config.toml
head_dim = 128
d_mlp = 2048
lr_mult_o = 0.643
MLP neurons of a small language model. Each row is named by its layer, matrix (up: input weights; down: output weights) and neuron, and shows model dimensions 288-383. Each number is 128 + 32 x the weight over its row's rms, rounded and kept within 0 to 255. Numbers have three digits each.
After each neuron's rows, "fires before" lists the tokens most often just after its 100 highest values on Wikipedia text that the model never trained on; "fires after" lists the tokens most often just before its 100 highest values on Wikipedia text that the model never trained on.

L4.up1462:118127150112106105138130183083141137215132207194167145096089090128150081118139132173086175102136079141113138145165089126143111119133174105116074151113107105120165139119108181173151173082124171095139118184080105147105140201079109107078150106105126087096124173159115124101157138148052117124
L4.down1462:064134116093136157079117094110128104160133168177117103105146102145073160129173133150124148185119087108138145182157205196170165129123169113156113092092145135126189119136121103163176100162173113079141164142173104178130148148079084173107152145087129090091156129096150106096165093086080135115
fires before: "\n", "-"
fires after: ".", "\".", ")."

L6.up657:121144078128098101140136106116132133146173126074148192115116161164149141142154126117155119131101153151114122071162146138185169097112152124132120080095088127106138067119138137146124161135161075099157113137108118130111151135172166172148120086150144140158166126096106142056123065127094115070
L6.down657:110119095167174112168115104148171073173110165120125114159132152128159136126142101139090101069112130151119087141085079133125112095120185081161192091135189098143141151121147143046115124084129109147183124110154124105156063108136165140124170134146178131143097075115083134151120107068147109106
fires before: " |", ",", " of", ";", " 0"
fires after: "–", "-", " the", " second", " first"

L4.up1599:142118133165117057137146132077145091166096115066110089136144114104150145094128115192102078100144090137158137167110113127132119115101083097118091127098112122138082060106125164138066195113106114114176095091209114142091160148134091087112105143181125143106153148174109163155097173112123138182
L4.down1599:107078106175177135155157087129100090164149145135129065120099137094169100094180091132170130133129135102109103167125187119191118122124135133183101167088178121111176102137135123145061193175124093108104160146135151157108157111141113054136182157118139154116114122122110148132096117141094100186
fires before: "|", "===", "-", "The"
fires after: "\n"

L4.up982:190148156163147104095148078081085100127088180159090147121120189131156175169162093078166107083136147133162196176102125120018070121128110188126164109103140133153128140155129155137161171167149060202149132160133052171140154129135084099122142075090092031160116152125114090134092168124136066113
L4.down982:087130165118104149115130119128134121154145137149132143164084135105151180122217140155136113089142082125098172145130112145093090051161042123234120072056086176108188087111156105144121148108166059202085078107136130160154144127138085151170145115142089139144146101186129124100102147159128091141
fires before: "\n", "The", "American"
fires after: "\n", " ="

L6.up1961:119124146103183130170180117169110155168072118057137127124124118099136089110101165112096143150130117155147152102102170132108099163153122121093104139148082156157145154147127120121095145132092107093147179103093146110124157156106190123081156064123145085116110094119111134133096109123085121153
L6.down1961:163077122153126146144119133078152108197171129114153086128075123171154145122106101175149185080092117146109142156054164056095101124119161151155134140173156114155148115071104112110088125147125179104155178081132083090125084147147164188125149069107130112176138077145168109130160095118102142104
fires before: ".", " |", " of"
fires after: " |", " of", " Prop"

L4.up1215:142137150153130106155093048139133134114169126106131135065079166089090168189143094076126133105088102115105105133164100096136110158117082172214125103156085122142168121159050141114061151167134062092143126158118160115146100150105131148169154128209140051130083099099112114167110122116157129111
L4.down1215:082058208161119122104146173130104161076135149168177154087110137115172094101163198134084148099111161137120076153150119123173101063113128169158055173125197155163161123076158135134117103121150107116164091100103146130123058151072112148149150142126110126131084161125098154109140149166181145121
fires before: " |", " the", " Durham"
fires after: "–", " debut", "-", " Premier"

L6.up179:091125144162094111116165142119189144176100093137129166149146103151181145117173156143131150103162123061119149154136102152119120173077112110131139142148091132099175149117130151076104132118113141081122180118147092140097171095059186110115135209187145169110145144152118071141165143140083105143
L6.down179:049070114091146157146170165126114117148106130148108117100138100117132170142105059131191106148092140147103076121198163123156188148133108131134166142083140169099135073076187133108089122101128115118095155084072153158182075060142123155112083139084075094077150135106106146177141134080132136102
fires before: " |", "|", "|---|---|---|---|", "|---|---|", ","
fires after: " |", "\n"

L4.up1256:133117147116110173080100119111135113093135108114113066126004143112131161127106127124123111134133176098100147087116090106090149151085097170160194102125078132124157116115110138070076186169098166146163125143092145104132145134094147208164199110140115137122141103094114172123169129160175145149
L4.down1256:166139180094140168114164146162136177135091109163074105135175089111156149125143104190121077097151140138119126137151176098118132108108109146179149121118138172057147176132050135192182120172120172093105145146190137142126140101177149143079186131155112133111149098165102138113096134099141105148
fires before: " |", "–", " &", "-", ".", ";"
fires after: " |", " &", ";"

L6.up946:108128097120111124128081177127078178165124080140132100123116104134128145196092115193099163111100147089151143144184123093155169181139137130100105093107126144153171127094095090066132137119136129096125128084140121159154155114162114118089146121120106100106113137116135202136185067113187215117
L6.down946:126121137129147101154162119197120156106120136125142116152114169076118106116112100172171168148094086178118180118133109090120163091141100104106177112059131087079153120141099124144118167111153104125142131142145114119046151113202109111091133078161109084161152073114112143090118148104102089181
fires before: ",", ")", "–", ".", "),", "Note"
fires after: ",", " (", "."

L6.up1412:123167133197102147150122064155150129154097086089161094117123158168145076124128074134141077117132105081080150082149119096093123160126129067138144148092082082117136141138083187138112151194117146165155144107133156181124165141173164074150123112160096156057099101104134126086137155178105193148
L6.down1412:113156114126131125095113130101124076127141090113185152148063111115136082150070126129120133098105140137074162147033135110161154102134175144126099152178146102104142061132149164136151050176153151164085184129147098162129139126117086097089125104095077089136134171106078131080117119096145154136
fires before: " |", " /", ","
fires after: " |", " /"

L4.up27:132115138162159161167170109153093122150149155141127135133126145112135134134147141123152144133055126118104109111148123097159129120126120160127101114091087161109128172088099137039102149090140094158140127130134125101098123166174061134171133143166144136188106114109115075085115108168134173143
L4.down27:123113084105056116179086080156096099120169121156127138128098151079175145137091132134133131195162130045140154179195090128109175205138126151119160139147155060093095130126093086113104133085157132156207124105137112126144115118141140122099133130147086190117132134104117104105119019093200161165
fires before: " States", " Kingdom", "h", " Baronet", "y"
fires after: ",", " the", "W", " (", " |"

L4.up623:113170191190126113134132132169153107167141068113085118130207085153102089125104096106113167131096135147146134157172155096126141142128084134124156110160137169113140079060168124140110126123103092160147107197131062093145061097080087114134116122168161178128185145094124096123157104123139131147
L4.down623:142070168066110118096106131121126201169134167107141120131134119065080156194167091150117122195085107101118180176135176180149125120109114095181114106143169102061107110147106230138155079157123112120106153111124157118109172060183120103132149135085088113147122161089169093172224091152129156116
fires before: " |", ")", ";"
fires after: " |", " (", ";", " /", " the", " of"

L4.up319:079169094092130080167093111130117176123140159141194108136115107122146236122139126156174133082086127031145136175054110146148135077145093170141126184151129153128171101119128094116163140139143142146120156153145066125091123119117126114133116178112063137132100132132143131079119075112142099141
L4.down319:196160105145099123176145121096107092155136221121178171127134120157166115106140133179139131108118072153125143156148163140156103065133125121131179120153096119094123110132124102114156134174119142109137149105100085111109097146124133104111139094081126125134130116193165140104118129121100092105
fires before: "==", "\n", " ==", "-", " and"
fires after: "==", " =", " ==", ":"

L6.up184:126102121078142175159146145147141120119121027093157143127105179148195146106065183140096136118135135122185059089136139132135124138130111112106151106158139123112119173072108022181126101165137097084085170086091148142171084126148114099114112140176098090116120137141094193120161112130100114098
L6.down184:088111113148129116136080184075158196149110150096154135131117121125160101145085129131098127132074140126135132079145111186072134168182085146120118106123138119143134138109098139138087117170185106126146114073166138193158105094154134119106142148116165137061144109175076152136136151184061093116
fires before: " |"
fires after: " |"

L4.up696:112092158110080076101121114114152211138198070090110141110118085107179134167130140112114098122107177149122120148171151137123124138178103100124112166118157120104078149111097127097186168124129052101124066108192124114123158078144141105116190106122226139155144144171117145068210098119072152126
L4.down696:120178072099123140169055167079126115154053149143091118167055080174179123154198101096083173127137119102094136123089120151106157133136149150116138143146137169097129115136079143109125139152132089121124110126126143136090114076079131124089181122158109129182130183129105172189178102130102097110
fires before: ")", "),", ",", "–", " –"
fires after: "–", "born", "18", ",", " (", " born"

L4.up734:104168156117151132125131147164113149118116094109145187101108121126127093133066120077141134130174076108123119149161122084086138212083168170108140101131135192190126106096141107160125112125155182101150223104138081197104114064148122109130116083158142167073071170070116102111082132132140096119
L4.down734:158103152101174133146107126182137113132094157114103176125143155154150168137105072114129168137105102192140119126128164143110155156140166152144112127171101138089170082150166135144182103094107167158204111146167141146120168106120109088148142117132147103054103116112133093148133125141181112062
fires before: " of", " /", "-", " |"
fires after: " the", "E", " The", " Informal"

L4.up1512:132154069096108128066153139130155126148180118165133150082106114064129214152126155134117185195139145155149164140132150155084160079133113148113060202130084197087120110044124144108071168123099162111094165079163081123116180153028140164107201140114100120123157158122139165132125147176166167072
L4.down1512:135082124142158101103191137069063097167131142107122091098143151111194181119139148178131127155126108143107150120162136172122141138064128087156179112121125130123173098128115155081104118215163149104165129134146166169145152134132054161103133152092140066119122071147116151105088133126039170120
fires before: "|", "\n", "-"
fires after: " |", ")", "."

L4.up1187:102104103133134088112166135138142166203125125103075124154102195136073170128103149120129115162118150086138138149079116119217117129138090090095118150090085116139113152084165068122124107145171085177166054170104129149139124136143109148057092150181090157164177136132080119099124127187177127101
L4.down1187:137195110137082132148107125165105152122159175141123062074131128148112119120172118134175184099168127132164155142112114127105067142126122123171113112100157095044106119135142131100121075126163122166145163116127115068094136135129082089110111156064138055135100081139107106179152109114167173107
fires before: " |", "."
fires after: "6", "8", " 5", " 8", " 7"

L4.up341:117149141100088156134079120146040068145107173141116140104189096166089102132066070166110142152118082152167139097166121126255165135155181149136146133088133104184108163089128157134149142149148091181109124097129123162054119094172136098141125113100091078100088146147122104107172121103152132104
L4.down341:106082156084167169158118044202105119084104133151148136080151101110107109138141095118089120085103122169096139145176113131160156068051160132108113167116113179107164118095133140144162102121104159101152176087160134134137128132140088098142136138154115164106122078106090125110194175109039111072
fires before: "\n", "=="
fires after: ".", "\n"

L6.up1593:106130119082162127008120148081148118173138117144119166123190085071156194100118123146118108152121153072151082067115166113125096152135008174096153165103107074110161181116157123138075103067074144161109151141172070095180133113142104143150093153166102139126075130101117115155174084091158126152
L6.down1593:096094201119110099126099145098108085083142093085120101135139163103119148148146088079096147098115143137125136161110182128116136097123129136095123106146149136101093114118151149131158161073095089125115123148133075134083126069089178094090040055124122140115109102126139192098131141145112127113
fires before: " |"
fires after: " |", " High", "s", " Score"

L4.up260:168140150093203115129149164207091097117143095128125100134103094150160145114135136142113126160128145158119123054098090123124083216100140168085126129100117188110144130098073136123139164137195112122167076141138136142130151143170083142126111093143131112121134149080091123094097118134142109127
L4.down260:143136177106206044167148180110052121148156130143066087077113155081103121124131118141174157120107062109089169156178155139087129106111186131096087087095170106132116114180128124127107170165174092158155153127154077148120190033072083022073162150133068144131141126133132143168134164081106117138
fires before: ".", ",", "\n", " |"
fires after: ",", " New", ".", " North"

L4.up1545:139121097075174162142108175188172164130141126123139142107077127143115126137209185124111141140100125142089121080073075123127112111122133162078083098114128148125166158118081101145142209133157083100123084111079140154075178105172072101156144160190127116105110192098151143138085116157102140132
L4.down1545:113069181124160120175101155111139095128208092112135159157141101096112069086134142148161194162149068161080142102141125130130096096096128129108171103111118091102104124093220160103122158160117112121143129107100103082152223115117102032089175106127149131134160147104168116117124119112056179138
fires before: ",", ".", " |", "\n", " and", ".,"
fires after: ",", "."

L4.up578:170114169093153066143064121151169143119128133080138093155181157116082141152132121129107099127135094145109102122095146088135166174168123139104073208195155075128109081092094149124105171139135133085105117108161111107088162165160098112138137139193121136150118111138054109155168167124123121140
L4.down578:150111117151160132132136114107141097172128094108167104135129187144143134085112118172154169135152150041133125093140198141135122098155130111154132146101161091099137120132109150106108157143129102127116146050170084143111140151136095105128191122050129119056124140170127172098112148087142109197
fires before: "-", "===", "|", "The", "=="
fires after: "\n"

L4.up986:188107136135125147153130129089129156134039152066132113124138135140174107083153144109126113086144128082115135148107117132148140141178147118176117164141217143137142097051183152089036169096103104147104142127155126093152157147139126150200163078063171120167128120152099132135123156112112121125
L4.down986:162094201122154081135082135099096152153174143118118096086122130092188118117141106144151084139160114126130135143168233082124134082136199122113140132140132111181173165109153117140102178111092095139160124114094076112072117144152139131185169112105133155138109105098110113153116150143175152145
fires before: "==", "===", "The", "=", "===="
fires after: "\n"

L6.up991:147109110096164171091136092120113162166116155134117143073118135102079123138129137042099161108124127100191090099125092072134131124080095182173095141137157158139110181115171133057167074129073079126154138198108093148059133130160104101132164109116093115141112117165037111118187129131142160149
L6.down991:190107053153177101115148125150163128179138130127111152129172111082117182138087142129120163143073147086161053123114103110148102113121130105150083092109205213137132194132162111103132114118169116097100088094142117168070140087158159109123187093170138058186179120136087098087135085173137139168
fires before: " |", "uter"
fires after: " |", " the", " \""

L6.up3:098134161138133111052099164088131134185123054100134108117107163134219104136129091110138180103158182042150151061130062134137117176110068107131140148206116176057117169107081187131138119177164121153139174213145110101145110107122105134149122107165100174127113139161150115115107112156170125168
L6.down3:109164117131128164118124166185179089166106130158112157103199076097144127138103092117128073071216100125128163128174099151127130165132169182121184136105106156127112092136168150150147114137178134148153104161134048193130145123083065079133053098087086114151109143136134126154110112080137119156
fires before: " |", " also", ".", "=="
fires after: " |", "|", "=="

L4.up978:146095163124133094154150107106136085097099156151095103081161099144088122122132143199080122081099145147114126162148098159211136113154148123116078174156161117146131104061125101112094114130078060141126141158130112105085099160136137156151131199155143075109044138142079088129092183106176169123
L4.down978:125094162161149116148134134103088148136201086056158162143205150148104157185173131144117129186133111131117132198099134144101146134132117135080068104126154155101134144145124139104120131076141125165150088087162098157190101098180139094180185087129140146127071099168105172125066106092181167106
fires before: "==", "===", "The", "In", "A"
fires after: "\n"

L4.up1926:154141100100166094157145106077104178100131142077138150129138130122141142193132179123172163053081148150092111102156140100135110201176138091145123162175117149093148080145146132118085149120167107114163104092093127104110165139109099152172110116167151163080088152103152143068107164090119101112
L4.down1926:169134122084134108134154123079140133168131152111167092127173119111102152128140137086148125121101177140125123081138152184138042186097150134076168161155135109167182100104128149093133141152139145101134145108129138105140132115207135115160122124089106134103110052105176154103112166169136145117
fires before: "=", "===", "==", "-"
fires after: "\n"

L4.up904:146106123145130147070146171129151110153118185155092097163146178152149127093121128163129073172113201156164129116162159089097158103101184131145082112169124075111101101120138089081140090082154165154110170145143084122050097163162094091083130123131081097135112151170099217106193162157137140103
L4.down904:061157153081171122106157116087113030165136113127131121166156094136138136136088101191148171161149161107107151139136101103126112125135181120150102125126145121128095159155150189071072167122131141144123142067153115120093142139076128154164105104172129222157174132182077149142125099133100147096
fires before: " |", " /"
fires after: " |", "E"

L4.up1962:081185172107102073119036176086165128129133071065134113122074092103167112130121156045103127106102144148091118080102115156157087146184100124074111132156126144136121103125181104176090109180137131125145098108141130082163149102151092110111106125141086151094097103104116140102109066159112122165
L4.down1962:141185105099108113124091155169136097098123113127140075129084164145170138138126074170154061116152107117114110108085146122106120073158140136098099154155176148116166146153144150088124108136109189101042143101124129153156183109182175124101105109147199165124109134135192126134100099136048118150
fires before: " |", ".", ";", ",", "–"
fires after: " |", ";", " ."

L6.up1048:110177122156099110090105109097117157149095132115077080104127128103116135127156103136077131140132072040138147118185145103087141137195102105134130107114140107139132183120103177084090126152121137146186180137120137163143086192061085174083163132105179086107152151116093155106144122140090136130
L6.down1048:104109120081129147102135127092130120143139166147122089156128148158140160115143100142077134200137075101145101155164152177144150136082138126132134124115216134145137065117135110077147094152131133127170173164112129130164147177066136167173194105132079163088122153106125190110145094085094137107
fires before: "\n"
fires after: " =", "History", " career", " History"

L4.up2038:131140078190154146147071095090092148095116141099080190109103083160122150136179099117148123108114182164062187122154074132136120144126143167125105141115148047114141126110143143126078152129119081155124106182154117104062102153029147130151116131120175176058119115125151131084150094162068127106
L4.down2038:086191175114118149065155116091113076067133104073180181168102041170147137140072160114070186123134146165190147138101087161131134085149175159100110148079116094102166117133086098141093086127143077178174155144149147164162129185139115069153130156102135126097143163115150113140144096094112115100
fires before: " |", ":"
fires after: "–", " de"

L4.up1900:188109112188129062145067138099045146174119169119166078112125112066101136098106108101127097118124143165139094077149125132169113135107161160137119157168149187062096117099116092151081151158020158102080217130125118145129137175101108098146168175098195116109151163195108149133179104150207089127
L4.down1900:083126167135124096157148128100090126073168162147191170134142162078129085101137085098104103125112127128133099168146166184174162125142127091107144106153164135120143112146089158147068132185092128132098098075189082071108144181123132088093125123147085170133154099142130158109153135140159123108
fires before: "==", "===", "In", "Down", "The"
fires after: "\n"

L6.up1846:169149128105139101192085099154166124118073106181124085093148130116121152122146150191172143116082132058140143066115064154141106159138161175092089097054092172077113129106143147092127127114158110155131110120164151137113149109158132157140133148124082181165104175091130143136121204167148112120
L6.down1846:134142191103130113160091141052121165161138122143169169160144091121131155088184091143145176141183139124182147146135102090143140114074138138099142090089116181111117105141085146148166116116169129117101140140092168188103169122153100089098111146111086137156056157121061140217144159098127136118
fires before: ",", ".", ")", "\n", ":"
fires after: ",", " United", ".", " For", " for", " ("

L4.up930:123112109136088127119118143124171179124152136133124127119116138143141132141140153077107158083141096144110104119174134072125153145145135142139138134064184115147117177185129120134130094179156110123148136127107081090132153117121138169086154151153166142147117169135122183133219086144152067136
L4.down930:072126133148100133144135127103131111109126135121142087135123130063199133133104130107093142174188133089124119141149141160138130144117150122165091097064174083140127123172130079135125155072116119152155086120115100136104118143184123166108126104083163126122160127053098118117078135106124141157
fires before: "\n", "American"
fires after: "\n", " =", " career", ")", "History"

L6.up1403:068139123174124075147156130103108105149156197099115181127119062196141060094128135133137148186181094149111160117125161137055111143152110157118146122166194151170111131093108130088108115104096085157151150151108110107100136112141171139156189100096097107087172153147083167170126098080149056160
L6.down1403:107105171144122123096134194177137143173114132085119177160122157118214145115148143166142142196108072124101153094145185128089119137100171084134130126129133145132193136091136166089110132094088142128140072115094113165174131095155129165131189099110069131134096096169076115195132117114112121150
fires before: "|", "=", "\n", "=="
fires after: " |", "\n"

L6.up573:185141089085070102061101107066155072138161114161137065099170104125129188159144141113145116137136133063148120047135181106089116166151090115109185077148091098130131153093121173137111180099119140191078127171163146150155159134167105079200104126157142076119120103086078145178170115131188185149
L6.down573:135064168150120098125149151154100129134086119161111096135131227085162106125160155179110118164085118127149163122095192093161148112097166084149149092092099131112177111094194130121180182128164139124133091102095128112105151152157114162118173140059071126150150161105142076182137156086100112118
fires before: " |", "."
fires after: " |", ".", ";"

L6.up434:137137075116103133108114116104134177116128106127148114112151158149141136137168121123080172103174221154148128180118131168107096126139158134203049132074120128156120083120150055115101131124080120065130159165169163124051144114131086077137176120109113086202149175075103153190172157135108141106
L6.down434:160096141151134065132195138168152111120180192156143094093171179149130131175095124078162148142168129088126125056193128150082073127084177125119126042098169127104120079105096156098155148112166132098144130160144079139123081140133078151075119080169136104134142078158127162122137093129197132123
fires before: " |", "\n", " "
fires after: " |", " "

L6.up595:155182135131134147167132038131086204170113159115109159135151126168138133174115133122094131147187137078135112208150157132121172115126132150154106154104119156162141072153135159100115133136151171157132117150122077151165129085097063144148151159117114057169123103097133149109102114142170099115
L6.down595:063108096070113131097110155108146150088141140162106106149124142129104160126165090117154186111121066087015105158139161146136132114118101064179165142071107098119136090161097143128163136106154100164157132169180137124205090139107107169114122112120162129107136083154163118127136124150171163107
fires before: "\n"
fires after: " =", "History", " History", "Plot"

L4.up936:102131056117112109088090151077065106088129148077114125127106127128076105143184117141146073137101132120113112096142159078092194070126137123143150135175093192172090114194094133122131083183149158135121157129158105172118139095114116146187134127137196128114154154111173132093185076137145112159
L4.down936:129084150142116175147127109124134116089104210160128153071103074140150137135145156165180095122130126186155112135137156168152134124134152110125115198088120138156169120085182156127116125099108109127172125172133024125084184125110119086174074113120110138080118152120165171159195145122141071191
fires before: "\n", "|"
fires after: ".", " |", "\n", "==="

L6.up1818:166129131170159156099078065133063095118127064137099082126137123135069125144091090123106149111071133128100129220089120120157165103117114153138134058077105119120148102128131125159093141098125121119127114153075085112093117114139126101185132107163061179106094131061077146111136091110160122125
L6.down1818:129103180102109100153114099171133124118087154125177161083193105137152103099161122103087163152085151095145146097136112131144083128125126167115181124136164145090091099035162129168147067123213172118085129088106115118146113141161103109120118092165148153099135164158130117166101129132095118151
fires before: " |"
fires after: " |"

L4.up1310:121139085125050086081074082091126131101149120113183172101173097156126100113154145171079096163161194111175108194150071106109077106122166138161146128131170127125131167175110079140098136147098103133134161101197163093187101142142157122111130063164142086109157079090144117153173144122187102104
L4.down1310:073087144130151134155070205108133098136134086142123166122129134162144116138124138133149163117160054112137088126049202105139139148143054182126209147106069102149164142097126142130180104115124140140161127103131149150160098102096107130135093122112139088126145093089105048198167208117124097109
fires before: " |", "–", " ", "\n", ":"
fires after: " |", "|", "\n", " —", " ("

L6.up861:103137157138087110130121130113159183130050091141069103121186128133103103139162059171097208111162120103134103117181039133180106111113173095081113147114111105094106101144079166146190150094232127127178114161150180115130171105102141116171104132168113108111134136131127107161132146182154090124
L6.down861:130202185157089121144137109100144093172120091169168042122162124100113089118128147178176123143113160124139182081148076149097128109050154126085124186160142134142154159090179148123141068045111042128148127131133119082128182062152143146078171137139105153130158155142143088138149131083184123124
fires before: " |", " (", "\n", "%"
fires after: ":", "."

L6.up1406:096131115204134152084137161131169119177099109112113141161147121063176156152084142167155094094126144127082075126157132125101123143095111097129149181193105105156122084155152202142146127148128083099139121164173135132128148115141094103207095102130096179108144106136125044108129079108133130122
L6.down1406:047163096068120107091157108160147065064099189081082148112131137140105127113059106147124146116096135144127127112095118138063150107152139173104140116139145134070159052078097156150179162074142059108116130116103120160147125042066136175181143098146094123133162179093080144092205099141216113146
fires before: " |", "|---|---|", "|", "|---|---|---|", "-", "\n"
fires after: " |", "\n"

L4.up10:157118123125152127125158046160165097109109188113135117105136083108111143047152152179152172134153219164123130103110107146153195122097157130132174169147120124070155114128108125007140177158083098132178160087104159133147166106174144121162089112207115122140158126166137139140175142179197128121
L4.down10:140117145126098188162152111186151100144155150154099152121086069180158185117117153131116183098173101136103142130161102082129187138140174159138176172094113143123135105141199105111112130099130094094171149147142168095073141168138128121154124107135093141105176137137100128136137069158171110081
fires before: " |", " ", " that"
fires after: " |", " ", " was", " not", " is"

L6.up1453:132126074170066067131120197122167084138072104161173133149071143161131108110162069139186066089122154138180167153120123154122144177140094126142100128142107179072142131115105154159140194100119130135155155125163136114150118110195120113139124137140149122177087099091165065144117128133136161098
L6.down1453:134103122155138089186075102092081096192094116126107156097126170120106114164123144145112091051083149102105113154143158114123118111171177123174130145142106055138117119072179108097110103157175138155122147107116186180153094100163088133119076087087117159088100186119145097145075138147146177129
fires before: " States", " Kingdom"
fires after: " the", "\n", ",", " |"

L6.up135:132101106108168128105085112106088137166145099125192122140062138153125169129160105123103116134084110210124177100143165113091135112168081192123105118184071184146105042117151056068161130089154103193142128154147139172089107136110146120125158139111148067158157133136145110120152120171166149122
L6.down135:133080145163170096118166162157145080142097150172126124143123076209116169085151159140171123115116047086142163058155175165081178115130113155085113095075181196111083128184100166118119111148186178163177160106111144069221101083158122089109132113140128105174103174160137163082084098153128127090
fires before: "|", "\n", " |", "."
fires after: " |", " ", " 0", " 1"

L4.up197:106118090092090110141157136110118129145077113066149095102185128174160119143160081125148141157152114135143136073104083124166136095096162074105109144163141155232158098081077150105138123147128138146066114127168184123127184173175101077170161187158152144130136105106125100161177162162071127136
L4.down197:129118124101105105169152096102103149125120114154156103112177068124149104178136130123122112121117081118115108117157112128114100192080139125066145189120165141133174095118076128114181192148129148104093121083144191181068141051164144186117166102145215149113109136076118132163158082096059099083
fires before: "\n", "-", "n", "=="
fires after: ".", ":", "\n"